From a checkpoint of a small transformer trained on Wikipedia.
Training: a variant of Muon for these matrices, 784M tokens, 5983 steps.
MLP neurons of a small language model. Each row is named by its layer, matrix (gate and up: input weights; down: output weights) and neuron, and shows model dimensions 192-319. Each number is 128 + 32 x the weight over its row's rms, rounded and kept within 0 to 255. Numbers have three digits each. A neuron's up and down rows have the sign that makes its largest values positive.
Before each neuron's rows, "fires on" lists the tokens most often at its 100 highest values on Wikipedia text that the model never trained on; "fires before" lists the tokens most often just after its 100 highest values on Wikipedia text that the model never trained on.

fires on: " 1", " 0", " 2", " 3"
fires before: "–0", "–1", "–2"
L18.gate691:104208128114201179147114142103058116119149125159089073137167090114148102135143124123170154153107118135163108135140107111197084079159107154199160149076104125106144140146126153148165151174134128089117092128176086145172054127134174110134096134160169186097106124147136194168138171119138100135133114139087146121124175094185076114131152078101128119113168151155159116079110154138102159089123
L18.up691:078134187109127128107149122116114173131114164098114087139113114104200155172133053064113159185097119098161121118184096116097138100129175131108207140140210189119126129150100125131150111070182118158050108119127134121131148137182038069078134111113158070135107090181146121096089102102100141118081132165088156091161106134130136159137095133147163114139175189144107105163122142101151178060151
L18.down691:157104160179139216070087109095113150071072164069102117195147125107149058123141181119140123077102148128156152167116172129205133083172108141118152174079146071116092095074187205104186154134097127125161122131174106165162052127115117099163180106149153154092142116119150116129114155110122140123141113124118181128103131084135164147099108109141137152182119124122109181150104078133111150110150

fires on: " ==", "==", " commun", "un", " Man", " ==="
fires before: "\n", "ity", "ag"
L19.gate281:088127094085139117102117096159067119129118146132133158192102074112081201099061160100073106091116109132074103118156083201131144171116130161135101139187113093105124092154097133137097121125100158015121137131145161202133115131128102132153101158158110073118105160090151144182163180091123118135073114146103116147099114113159171100150140111147112106088135186106110120152099150143180137147094
L19.up281:114180135162151151147134186117145092099095142105105090141068157093119109069114082129162127152138119104142113041119111130123152122113113121115123057149109092107143109145109128116133089141109154136100175123116095126132103043152128135153168088128151152163128152136038108125113111093111198143130119115130097125091166097117138190119076076186129102042132202127127121095168141132105138123112
L19.down281:154173147158143131128115121151099185141113161168155120132108163144184157161106125168079200120112076079168132156094057175147094121108123094156144119140145126075232123148106126078178108113082157117123179099112141131115094120113130127127152110126053109150137095110213128129143174151108133115124093098069167098136114126169195121146043104059133139084116138118151162127138138088104113116158

fires on: "F", ":", "ed", " 3:", "z", "W"
fires before: " |", "en", "00", "0", "E"
L8.gate1202:073133086143174178176192071070115136165116081104121118184187142079140136140127096086084173134158110132136060100110109148117120154185108125120169147146132186147089118083138169123171154134135140189110133157131130124109053135126139163125139056128110132129169129182190043120131214092133142139158124153105068161179155125076116112167147119134106129156102154154125082103099109106152139148110
L8.up1202:128173120109133108145117125181105135136113074164114094110143149132112157078143062142126086092063167209159127098067116132169144034134140154103163140175079059100191161163151115115121151142136137148130147097128115159107120132122107180131086100104075118146076135091138121078131123153130093161088154121134117126148141112166141158120171204150147153128131069110154119121118126143146148078156
L8.down1202:158113132083189187120108133055121147150088189185105102137101109187097096150141159081103127146175143159154122154103171146139164149229164139128195115100145161135091070089152102165117111098182187049166151129160136135134153156095115126175118130135084148117121075182142117145137130119135134142105122203187102184141116130117161121137140098132103082114109091164143120101151191116123171117155

fires on: " |", " a", "|"
fires before: "\n", " "
L18.gate805:155177085090066144115073116112097066151173095097132137139115109098211177120140100111108068203128096162128085171151101102167042152132158108043048121106116049111130095119113163146110159135131117140158140103093119194121098089143115091093145119075152117116166158128126109146092108120111145079133090153162149142149133146132140097144105047132158149137147183091133106106096159235124092079117
L18.up805:095094126108174127145096114095093090125153138130141133131158071104123156136137111184110085103138138109170128093121098091143140085152144130154137124114094098103121118097107127062141104090105080151120140135077166085130144127141105059084065090064146088171096139149141179153131114155079075153161070077128146121131155125102100056076197144125126143119111107166157158049082159097115111145128
L18.down805:091156096115212173101082127099148109108094130178114145127116157140141112158086161111121167095132129151199131164171171134111108141134149182091113106124122153175122150065149106086129074135097146092104184109142128166172107049173162145123125090196143115113108073131125150132095087165117098080121103148153137097092149126133111140140159202131136195149103134084124149162129100154137144113112

fires on: "\n"
fires before: "\n"
L12.gate727:174133170117179153135173126142134114149132123098117134124144139147176145158193138077109160169120127121116085111167180160098178116161121099175127141111099107182124157145160145150129177085141117097083137126115131092106122125116191062124061078211110113168160184134073082154108041145106123102130117144123150131133071085196146154134197146130097129094131134131088083126137166113167117156125
L12.up727:170147201179122134118128074127110138118165132126137141150154114121141155165155112149130108052154129103176126121161085117167139163110145127224135220110120129132129137159112137179110124034118141138103084077070089109145165132152099056115060120115144187145126163124150089152159127132151117131048098110127146131104187123071091130030149176157122134129152125115125086125079173130199185110144
L12.down727:124099136166103180170100096111147101173120147122179063140120160127123151114106163119142140146069126101129122160146074165190163156144123094119072144136144120111167146137121153135135144122129106097141104111139106156145122159127085150150097163148102154099141148080084151160158151041139119125152170158084146206137112165120142084140170105064153145107168103156156153108156093167148104108146

fires on: "\n"
fires before: "\n"
L11.gate261:142161165118135100177138106167100154127229145127148188118112093126142141111140124154099161128114154112118157094108103194069119144139147119153143163119122103138152105090225100130124127154104168116161097139109157132130098139153157107129151113110128127097115172116100063117099140190128126086144131148106124096122133145116186111097185147168115122117135141072242069066092045149107073097165
L11.up261:175120143199183127100132141173139111140209101143173159138152122093170142089073141109156182156097157062095139156159128093126055099118181111131128098098118120130148159095168092105125160093161088090102119167125121109130116168147103123105128079096115120104155163143121115092115091127187129127124105146113177150130170106128141171105100115129118097119121080137152088112149120177088179113133
L11.down261:125137139152130163113124109146103142140120144112123123102105104126134195141140128195152096060167042121100150132125134143124125136077085125083124174050131130124118101165113159069137152160108140097112089120110199115132125111095157118160093107163183148142103135111109154086140169115117116125061156071181137112155153169118062094117057115127166130166123106081101110144131178127041167158109

fires on: ".3", ".4", " k", ".6", ".7", ".8"
fires before: " |", "%", "4", "2", "g", "0"
L17.gate838:172100076137184106145133133093118112137106166119099109115115166138097121065138109173125147134116090105108117104165209171150158161081165164104160110136112166090139115086155110197143206091102197123162154122121119161163095157116114109109138136104138154182150187167135070101103046156124099081103115132090105147133114145184121165106108159109108103098151176081200118112057137175124148162121
L17.up838:158124097088133104108123107124047128149148086119115165162159084074087179117177157120127155136131086101118053103148123093132152165114186171165193161142164147190112105112127143133105176153089120186107077140089145203014123106124104134081132153080137142121113149171170119144153117097180173152160084108175130103148137125152130093103147120126109131106130141122152087136058150136151107137163
L17.down838:177117134143187142149097139103094168134122149155196157183087131148132126168129106120126084099089126143185062143127150192110090131125072140080146074219187175098105140144155145127127100111143172119123116107088152151069133097130203167153097146134117162155148131113179151102117068180143126147124132142160104169107092139143140139118146117139143133167109080113187108146122169125125151111087

fires on: " 2", " 1", " 0", " 3"
fires before: "–0", "–1", "–2"
L17.gate301:124110170112162126085129165100170157140119114129074076112176102114133051160124095172069101143154137065110099152154176127143120126129151162125101084102147102119155105108160131205112195131142105116080098082099135182165090143123097177120145183109125107110130183138124160137089136172158137114139135157117110122123134137166164194114059127137108133149097199119133079131115150141171121187147
L17.up301:130110175134106165118160095135065097124114175115116105118164115103212075118172112141126111147130109089072172202179140154179179123137164085121146146139142099123142108102215074117126121163104144143131098117114123150098146134097108092138159173158188116117119106115147184084182156124156104121100116134141124127188143133124148121196127168127117097137113175179147098144171146134128171111105
L17.down301:141125094029111167141147120119146128117136119138091059199159083144129135082110108143108108109125141117124133164195167117193159095171123115152126085097153135182147162089097153092087155105107138113151128157121137117155072139162146145075135142112116093131124186136128202142098196135140088138111118109121168149128136139140095151120088128095148136155142112088119119126120098196172117094156

fires on: "\n"
fires before: "\n"
L11.gate1080:155048136134165125127161102102136121108181113120131129130076174149120132062106114079100134114107105143129092156191138191110117146111139142111080159113111135090138086202208130110091172050179067109126159086125115135126159175135114097146107116133117126097123142125106131162094152124070113170135112168047178129164155145190139105082085133128110184135107159139128108116156169116138193151099
L11.up1080:077156115158147155137169109158084097141159111131158138095174149113126092114156105104158141135052112116121122147133095130084110101181133119116125137132156101124096184111139203151111134114124138073146111155168136090113106138096128097124139124181118143144121163147133138085151176083140173068099097145140177068166168161133132119093088080137130136154172159086122071112132114150133183156156
L11.down1080:173080106160172125134161108113164167098160094103122136079130132111159184081125093116098153119152133139155118147160151119152147105091141053146121137099155125114161127151231112132099194123140129128105132167122195165153109173108183110132113128127165180083124142090091135120114133114091143136183122107106110110192131201163107129094105081103136143173128125099148119146138130137130158127117

fires on: "\n"
fires before: "\n"
L11.gate73:102149130158194163124111065141054135144166097070144128132141149160111126113154086112147055119113070090134111102149124085123145118103186156136128142050159109115164121111118093128136103134138180080142159110100076147111157100079164168153097096168086105146118154139137192159139129107121122120158112122110135110140165131117199132119120125111163185120142178111156111101177083101157115144082
L11.up73:092128113118088129091135107129125132127137074112225206086129175144125122167171148119131118145163118184140109101115101170114095100136158172134113195169090094096126148142138129164151122123133167087141107133140192167138085115165144087102106107175161174172132105085136097113199133117120143115069112098152159114078137150136191080102090134120143121135138144127122107126131112109221149165094
L11.down73:148123185103143142144174125068154151126155094130147123120134097115135168186135105133151131113120133098105108144124096106139128104084224122120128139083076103125180112143154161113169121163109189118118170166064127106114107099241187147130145115189121172099167142119147150124069107122141151176094205110123158140128146145109130110164108155099152140181123141150108127094177109130145148118163

fires on: " |", " s"
fires before: "\n", " ", " 0", " +", " −", " N"
L18.gate299:128165113106147121116100114092076124148109134134073174121117125130130126124090131122110144081131100110133112158156138108060152170141131201102099199111131117105139140155100160126146168162102182093150149147091049162135134159099096140097106177136177138133069087132149083095077157106153130134139138105061178134067118143191122087152092111116152162184120151107142137073116134092153108112163
L18.up299:067162172139100085112084074107101090080121114100079123181092094150136155080114186166099130128110150152114139142151134102165072112180127196049123084126174048125168107145145131165073145093162110078172130117102148141140115097093102133116140132083134082125102107173097101141176144143119135207139151176124171122126180094169093123149146106121148160121132124135165066111156201126141169108083
L18.down299:145097091140129255142076108111146120134159157153108139166170078140134111124116145135109134109137080113148122188129114108093137164144111134086138115132142129100124146189108117200139128133147149147139108083104110105131111151154079134154084131132127125108137156112169145077088121154148127099110085145161150119078180147099129102146107155128116136151171086124081155133105127140131107119178

fires on: "\n"
fires before: "\n"
L19.gate791:111130105153137079094159107114134156163191095131137183089104128128138143087149140144112125083078137151113101101129130083145075115119162131093059174191121078095146151136158128149112133091101136043148133119100123133161094111140138101179118141163171046150080156124151098153063164126107061120109113133109169144146128167175156139113119125179124149183100095110105107148141133121144167154097
L19.up791:069078130102194135150131111115078090127161106102150174144132126132118122048118110080151117158119144065060148135153092152093107137170190144126087147110204139138116147156084134154087116109182158130084105121166107162095146172136184097115151109160099145140145125100207086142081127117146130132134090121110135115149127088104144079106074059077176121129092128116087109102134154181156132084126
L19.down791:150137134133094057127120140144141098117090149149122094139173117142111115148121150143110084149130119110133147143128105136158133115105116144134128127191116135143121053080071152155110116174105138161149104106108162103129134093105121128129177165112113119125131072091101115133122118113130122135137193138143110139080142084102112145145255184107129127068122136158193136097138128127121100142110

fires on: "===", "==", "===="
fires before: "\n"
L8.gate846:133131154115132073124114140177156097136155136120170085127097065193117131132158073128130105108102087120173107072156172086152099144036150033166152095128101128121180141175108158097077112149131184139116113145063145100090132064152128122110144161107169103111139072073125135098083094146137136143140199164142184147114165149118134124111069110143123126144111104117116120097104148112175104125041
L8.up846:116110106143106090093097169098127032098093108180128121174140124125141169151145080112060112097129104177166142082113147104223148083056100155155134119136100047119066192134174144160150140112177143077098169164117146085147100086114055121121120172115136108156146103100149166101158145138130097095138180146130101180141120097139131137090091094151149121196106116092135165139169196139073090083142
L8.down846:063114153129073101134155204084115103063115124122099095154148130108142094110117147115089124060113137081145110126133117200157130084147122197134156080178147135141113163198141122156178154109128131125066165162135170080074082112120129181124147124147159158152133110131118138111174165197108052185140127156144117117141150132140102177089059110157111116140122150131141133156224153144133120080116

fires on: "\n"
fires before: "\n"
L11.gate111:085150082140120113120167122133087184159135077166142132157148144101182126054112129167098091065097068130159056084122150135106106164137202089127088183128124144124117158153161068172137117173140119093134173088090115137103094176137134036123113072157145175185173149128111112197190124138122126150112135127077151173138135143144161132152094100059124157174142135124093114108110089101053140103095
L11.up111:067091145133128138102127121116090127131106082112116119098114156132151136128131133081184156164161141152105144123119063096101140143104205124199114136110153077157140214126147132169136159029130106084131155141136075135134097159190111110165104107081111137177121109093135144147117093146154080164089059187097147105073126114129129098059107131139145164069107106124175124129138104100160138138127
L11.down111:112115164128130205151057113129106096060142123111097062122124074135165114154165163110099184134135154127115102158116098120136167167099082117079090134056098100154134096111079091142107067088138189146133080192141139122154163117134087166132144163170125207088151111110167121121124155052150135119186101195116107177165122123129124115148097152180082128106120117129084145152159114111105110133152

fires on: "chn", "ot", "i", "ron", "e", "ch"
fires before: "olog", "ology", "ograph", "i", "ic", "on"
L19.gate712:134152153096160156085162187056170115130117203136084141129130136129078165216129135151111112138075124115094138154124158122123123110066165128113147176111166079113170136130141106164139131127148151105094122125180112105137099167114139147096112088109096148085164063122168120132155171071153145100046148104193180129122190130139097126076095060133115083202172118083162125131126144146114119132097
L19.up712:163178086138175132194188102109136159107126175121090155204134111124125155177161068167085113101090140151153149150149139046086161147134167123141135096091115107131112083111121159148125117134165151129046172151195176114178119117138149119137116094108171128145116105127136158152091141056150105090070107124122132055087207128117153150108144153119151135129157107111103122194173148198134168121137
L19.down712:169132056139118130109112146160104133097053180114168121177142208128114133116151169120125144191100123095165100155196143150117127142093140126097153082070168077086118166139128133123100133138085102102113112176104165165146113156129158103176115120142090110143116101116124200143139152154117158161126148101122176116134106133146156108103063116091106119114126092060148167098201149138094170119083

fires on: "s.", ".", "ers.", "ed."
fires before: "\n", "\"", " The", " It", " I"
L18.gate396:214201098240111123110123102171166047104132147129098092122063055143093137126177096148126114108134145086166093108142126050105129164181087115106110110148109117091173115194143137067168078087184145105133072173125122111115117108189138159101158109132057143050163104140133152163151104109154151083197185212145104180142153143121180137143193128169120112131129089170170124111126113123097111088088
L18.up396:196163129244075103087121087110142074120091133152117160111088122136123082152163188095108079181091127165145093144160103074115115145186140115155061153085111134088183076113113157120180115101169124090114075170094161097074082091146143193155149126076101140129127146147097104125101086064106106126155149143111133130168156150118151109096096137198100192123149166156171092112102110157156139121048
L18.down396:132105079196102161127148134104088055114108102123076052102106097128170146105065190140094143157152083137114112135123136080146146118096134123102179108150125099127101164135156133064158145142172127169161101131135093105124123130122171123134028082122093106123149113120190092137093119095109189102116152148170151077149167149117101065110185149141127172133120198122210073112094132089076137157143

fires on: " |", " L", "|"
fires before: " 6", " 5", " 4", " 7", "5", " 8"
L19.gate86:154142162106163088103132164144163115205202198126109178118119094156121141108101133054085084218146164092094149052210140109127138084134130160128140152129132096142142112187141133097112105114186115136138086109175170160149142152131181185160106096091160153184110191125068117113087138104136139119093063145146135142199099127143166121139127110138109172121170117156122105123138161092097074119139
L19.up86:120089112145087158127167130100144044130131186129165133127052132111139125082175122127113128156118133129161145117131108148163145148118150145094128168166119213127167127117112110047103152093096128152132151075086150060093220141150119149101123104128135194080138141083112080161118172089129126101133066103077136093149150182113126108103059172153168166135154151219079129130130131109067119146104
L19.down86:110153087132113211095109144161153114238125127133125110087148147152152102121124189137101075121187096146141110088148062099080116047100149202186137113115108135167139151151124125231122137098099103112130101138157079151136131142129171138106143123153106169179131138117109170144135106162101146079103123145100132134161166129202128134130031161164156176135144161085133146076168173119144140113111

fires on: "==", "|---|", "|", "|---|---|", "===", " ==="
fires before: "\n"
L17.gate338:129084120175114109101173123147095079124090085107167108133112132104101144154186101109094145149086153064130103170167181082083121126154101178113160117180110190121095113148198125116160173098134141084163111111059209123177136083122140165133127169119118107143105155096151115131130146134115127075102146085076132118076082179179149121114108142136129163111175113083129097167134169089131051122103
L17.up338:158066119157159101165102138118112135128122082116101065105163162143190124140044112135088112053131169138149085070147114093188132151101161072114133121146097139124116075156065104099123098092156155114150159117146195133087153126104172174099109178125151188113126090128123124113102156113057170123149142148100129121068137120120153159170117104161166138103168098055148145156165171067138117106062
L17.down338:136142107124152102136160155097106122180153079168148143145054136121133120097156142120178181136183119151132147107138155148113185114161120100166137122114108169138061135192129173067139133205138123085105165159144107110101064035141072161081126150140157151111107152121112136173165170203153065123144171146115146126094127169174143117080041087118141150126093129103181156123121131126138173071145

fires on: "==", "===", " ===", "ed", " down", "===="
fires before: "\n", " in"
L12.gate294:159137214135135113147094161125119077126143167111147116131168098158108113096116088126137057125112120107115145106115159132148091174078105107146122173113129147090130156161185086147119083140128133112108130100147144115145152081149134165134175185107116087124113111088177168175130112150136085149210131093085141133103163152181093144186147035128122122139134130095144158138133132121177111098105
L12.up294:150167140139109134148097117125156091119141163154100101130096103212101111125136104125214118095151094086150056132130135121171170157129156136140171132131036124089116171120160097127109063072096133108105109153139167093107170096124094133108059175078156119136127124113179182110189073084119066104176153119147124169100098115116140121063151109144095106159151117105117144137105175114143152069181
L12.down294:156085130117122086153121184135174124075121101090113139126044078165132087141079167092086135176096138153163127143109115162136139061160132138182076089103115121142089100204116166125151145116100152166090149202136128143062115143159167133163141079124129133119133131118119106158186135157098193088098154075085139111058075066163107033130045116157132116085110147189118074091135153113125178122132

fires on: "\n"
fires before: "\n"
L11.gate618:157110153158188061149058144149118115132154136183216117147127172139163135102194160158122132093170125120119113153149150093120098170167142115117073131151109151047136100118121146119075049137102132098137136116105081145168099155162084141141104151162170178172039138097131064117104135135095198089112087131161142191161141158137145068112146144163106107113095157152069073136107107127141112131153
L11.up618:129136089124169196077136131114099148124097120170132114154147122133167114137166111089119122118113136155164179057088109111127079142142170138072116130135136091173116102128178133108120142076111108114145122063118135147141110139141129116129132149207170162109097160157128127149152181137149121117086055139135134125143066110103185105143147082130162123175060185094095081109199154147132192103128
L11.down618:148135132130133131116153113135190121147117093165142106074130127122099126051118129142107110122092098097083104174145165134134104131118104075151091141155131189123125147188115151148153106118172106144051094170111131113139142131135123103138198116110160153118151168146152117111117066127174148160086126118114105152093129145131148128163057071166070062120135087132114150132087146139150166132154

fires on: "\n"
fires before: "\n"
L11.gate98:093149108077174093134111109167094179162163126101142108153135141113157123095132153133186097126086128133069164130136117103099132125112152099151128218149138093101145143130171120061096102141148169103142131118091128159160142162117151099119134128163185100128098147135151110139074169112110101112129060120112193083144112107156163088119108103142114214148148161043117083104156136140176127145131
L11.up98:113151109126180157086138140119073084146188088120189161088135156107155119140139083131145103112084145080067109114104121158177089121128149102141111168108157105102161151135186145104076117142143116110123123131102109142120110131121176092133143115220091106135085147140191107154111141150095101089141039182075163150187168134098168151101110060146164143152127170089118125087177114075172214192142
L11.down98:107147133136159136197112060118148163154206105150141157123093149118147144120113108098122167105121123125145126109090151111097105189143145125091144152098141120097108167121120133156111149114158175092079175132151152131140133101172123154126101100105154135116135153196102069138127111104142131102118140115168148069134066165117157106117105083143162150202127120094129114111131156145130128152138

fires on: ".", "\"."
fires before: "\n", " The", " It", " He"
L17.gate357:111135120121107155140114102130125131199104185119171070165219144135117142132163102135230107160168147114198109059145144122137115113202128154192123086134121135149124142127141072133159067150109191103134080165079141029089119147139136108145127171136173150130142161122097106170111134172084062113117104158134141123173087148163156125105135166151080152094094123161108122148145134190096095155147
L17.up357:159145075058152143201111115136129157158100115159145127168087150123177134135150147112153135129191088123165139117107159080105070185182135175126119125125154101069103134129094107148140154096076156133116097180104191110115092166117126187176082134092185191167087172149145062144102097131099128150158114194110110134126130196134150130059158115146161144118108149157136160126138143158181142135162
L17.down357:125144101127132110156130118151171100137153139087113111166080063156082095139103166158134135071084136133122124097121102117127102105185070120166162100122146143131116188129125082152157162132157191147063145139135165149170070137161155129153122182170085114103118085133118146126126160119138097167099071129129140125157101132100134057114203068125145128120168094094135059173136088188106129126134

fires on: "\n", " s", "ar", "ional"
fires before: "\n", "ly", "ite"
L11.gate709:106103092117156058162097129125129141115129135089161125114074149110090095098169155149136091128143070110147142124081140121128137158145091134142135135121119101087140136131156126153143113170099124088182161135112046151152109118116162111135065101116112129141162189137132073168116154126160121123145069139164197046102049081174170103113112078122076153100076161113165179047105112121109120168126
L11.up709:141153156088146121156111115134139147113139151145112129150117184107107170081168153139102139163066159078120086100159086161086123127125121170123087149119082103109118077124230130138136136072119126072142156140104103129128092124062131100077103074149085098111140111118093175147110141146153130063134107158154152114141127112116151142116109133180098154145123091081221082137151094102081144177171
L11.down709:120105099165148177149130149114137142084048122081155126133127118131125112174106109130198129129142110156151141134115099071173169090109143084111132135106152071161162128111086141165115121183114111132033130160096103144131118081199149133127144099124059150157150157162166106144168111080181090123138105058083177081102100097177140126120063167134124137138087146115058097093081088189134093069094

fires on: ".", "es.", "s.", "a."
fires before: " The", "\n", " In", " It", " This"
L17.gate621:188117120193096030088154142174121160170144190173156141111196039186141118115184075149120107169189180132127140086143081147080136160149109144063124129100094164099118131137102121159155126074125132086079100091180099157118176151116159113113170082102119156109103124153120185120143147179127148109128126103162162148141137178169136098109182111144137135129135150097154137155122073159171126158047
L17.up621:117197143103095098185075117129145147108163111066159074114095099126154109110124169089178121084100084163157135081117122111114123172132108194150122131128145124108108106093151139176208183106116153062127036132144121139074088158112145148150192090168094191068166156158084120193150157110131136061170113167080102175151064139116113084142170119108129131145125093157171103132169136122118084100153
L17.down621:133134069199131170180147142149123160133112104102111119129111139095113160148084137144133134179162161136100128146128129065109122087120169079118158127174098128105172128181144136092147097138135098126181114132165135116148191179146135156116099112148100114138113140116103019115113065102101119134138126135120133130158145191164135174124200126158144088123186178146173097133118124107074152135157

fires on: " Comm", " comm", " a", " |", "f"
fires before: "ission", "un", "it", "on", "and", " n"
L19.gate268:132144105085172146165109147117105112169156112140132150158108099164143076136105072140116103123109126128120065082154104123130086093104144097147115125100134175167103166136130120050082093154136135117160113129102137105118126121124081070120080152124114137174167158164084130128112114139148117160108058163173094110134189120163097099139232125156125191176133154065078132092144146116085138167122
L19.up268:121136077158154135157132144131084121133138118091100172034079125128117129156065137117102089113138122097136113098141132024113174107149153150141102142149074134094200123106122096105104147136102158122133111149195133117139205119109132169122099119143085140136171107107112133129139163133098141079081128083125155132113090119066139106105176116116111123122218124147089170208110143173131170116128
L19.down268:131132145127130079123123138164122115085120092122179165139160123136153063138093154121168175148098041163129122105151132197088156092080166134118151146083138111175107135105137155138148097126051155096114125173145154158111122083110085124087162165086126114115117132121082097085125119138159118147134135122096078157131130157155079140166101144158154123061137179139204102084139134098166105138146

fires on: "i", "uk", "ow", "e"
fires before: " (", "i", " |", " (f", "a,", ","
L18.gate999:154129150074125102118140050115068100158091160137116147194173128061118116096148166088112139149174078124150196083127145090111103077068086113099159084144149150131150129142099133154158159156125166151099170152168096175150110124074110086112086170109174152123070113172173170079145093176120105130095161103120062135122116150142071116063166067149116127168130123131143198070114125057131139128145
L18.up999:121120143137136144092120127072099134164169076131142137078182129065126121162177116113156119106068128102143118168158113144168117122139112146080089112111137091130111114092090115165191125133103087127148085117103146144097121191139140194202125102161122124134149169124082097137104115130135154121161163156092108167138169101146141162065103104125177114163085118107131161120167127136128124127137
L18.down999:098127176117111068134117087153182108162107205107109148126121101146110123121169125125124183143128072133142163114123137110038088137115101112161134078210187127074155124130130103147101103069136142184104159139152093100169139098069161093118133150111156107138157108188154198096124143120159101077135056185098127106149141107110124088073153095114129131135165173134142081161115128130171157148123

fires on: ".", "s.", "es.", "y.", "ed.", " |"
fires before: "\n", " The", " It", " In", " This", " "
L19.gate1165:173144073151143113102137126113070163185115158139138135130212112107146120096139158093155113184075117150133137103163175090088109152164213206108170142178109141158135100108120154150117154124099116114088120134148144110126130066171155115108121107187094135110095112156089167146125109166179165120156165128186093092111102179133194116124116166133109194083138126084118108129155165132153120138160
L19.up1165:124210154129142056036160073136166133105091115138204154120186133130098170102100173213119121197080150153180094132207089095109187137135093166061137080096170175096135138185114144124072096117087138168145158128074145130128117103138141097105158045113132134121159138139146126166067049099109174088077094146149163081141093125135104162119160139143142154111143105151128096141117115155148133113114
L19.down1165:099133131163117129132111132220127131081141132140126074181125131098175097126092092192173056114129132140058133146102180090098147149102167131141127145165183160130149136172153180114115082114137117109118087084140189121167119106169176092130163131127194091176086114155132113164069165125118165105167115202098086154121103118139129159035138138130144134085079114111147106190186107177117083151167

fires on: ".", " |", "s.", "y.", "4."
fires before: " The", "\n", " It", " |", " "
L19.gate645:083184143087105132141130108130127140112104201168157192160122110150118186154121112141073138217188151159150112081172126154130077119213101164098116106121161170113095116129101053117115139120162134124112135181139104122158156109135129083122162181161154205116174101176162109224099104159177111106115122154188119153111170136113157175180191070122117109160146084154097113146129109099154135202094
L19.up645:066156087171143220104137116119145157133124107113091131147131124164153109125135136149150111101139156108204089156110162127145132141150156128058167165164079134097117128058119118099143190130072177141105154163177113179100165145092155177176187156149117067116180156172202093094148088092131154078144115198111089139166148146109120158152097098184132094185147096162160135096155147110116120187132
L19.down645:099091147160093155137142109129153075153143133069176149100107116158116149100186165172092131111141140138111088180115158130206154153141099169110076139131115110096134113161077174150105142127172151121050155147112141150143136109145116126152101133103063142082124087129071123130106093168084168105173142130139146150143095072121140093090167142167093120156112102154165155153109140136154132155154

fires on: "id", "os", "ail", "ik", "ad", "us"
fires before: "ing", "ence", "ure", " Ang", "ed", "ely"
L8.gate518:134154208117100097156101106111146154164102114086104088181211144120106111152108129115136089169112098133086142137121131116094110135118143091140127091150159098146079101146164139168186165118107135153160107132122126173223156110129098125187151194124107111092084191141156092082191132111138078157170116162171113108085125145139103107159137130069182143142189133098152106128139076092144139132049
L8.up518:120185092136141126142157091085107147093161123125165131111171181107093092110103099138111080145079201167129159171144120135112048113177154164106113150168154136143124112133123152169129165098146145106115196151011163096139111163133135134131189074133143161149116128115109086125093067148069133130135201182114087119131121106165091139045109188060090135077182149134099071068096084127140153106158
L8.down518:142089150115150160141036157084167150187095091127104065130047179129169119103140073166130155071100173143111116108066099122171147119124163113137090119182137128164120141168099082179134174126059093127101100135141105109110220102106060157150120147121140127151056172192121161124156162110125160147111073095155187096110130110135094135146102131181109143184122156111137107169125144117150133089148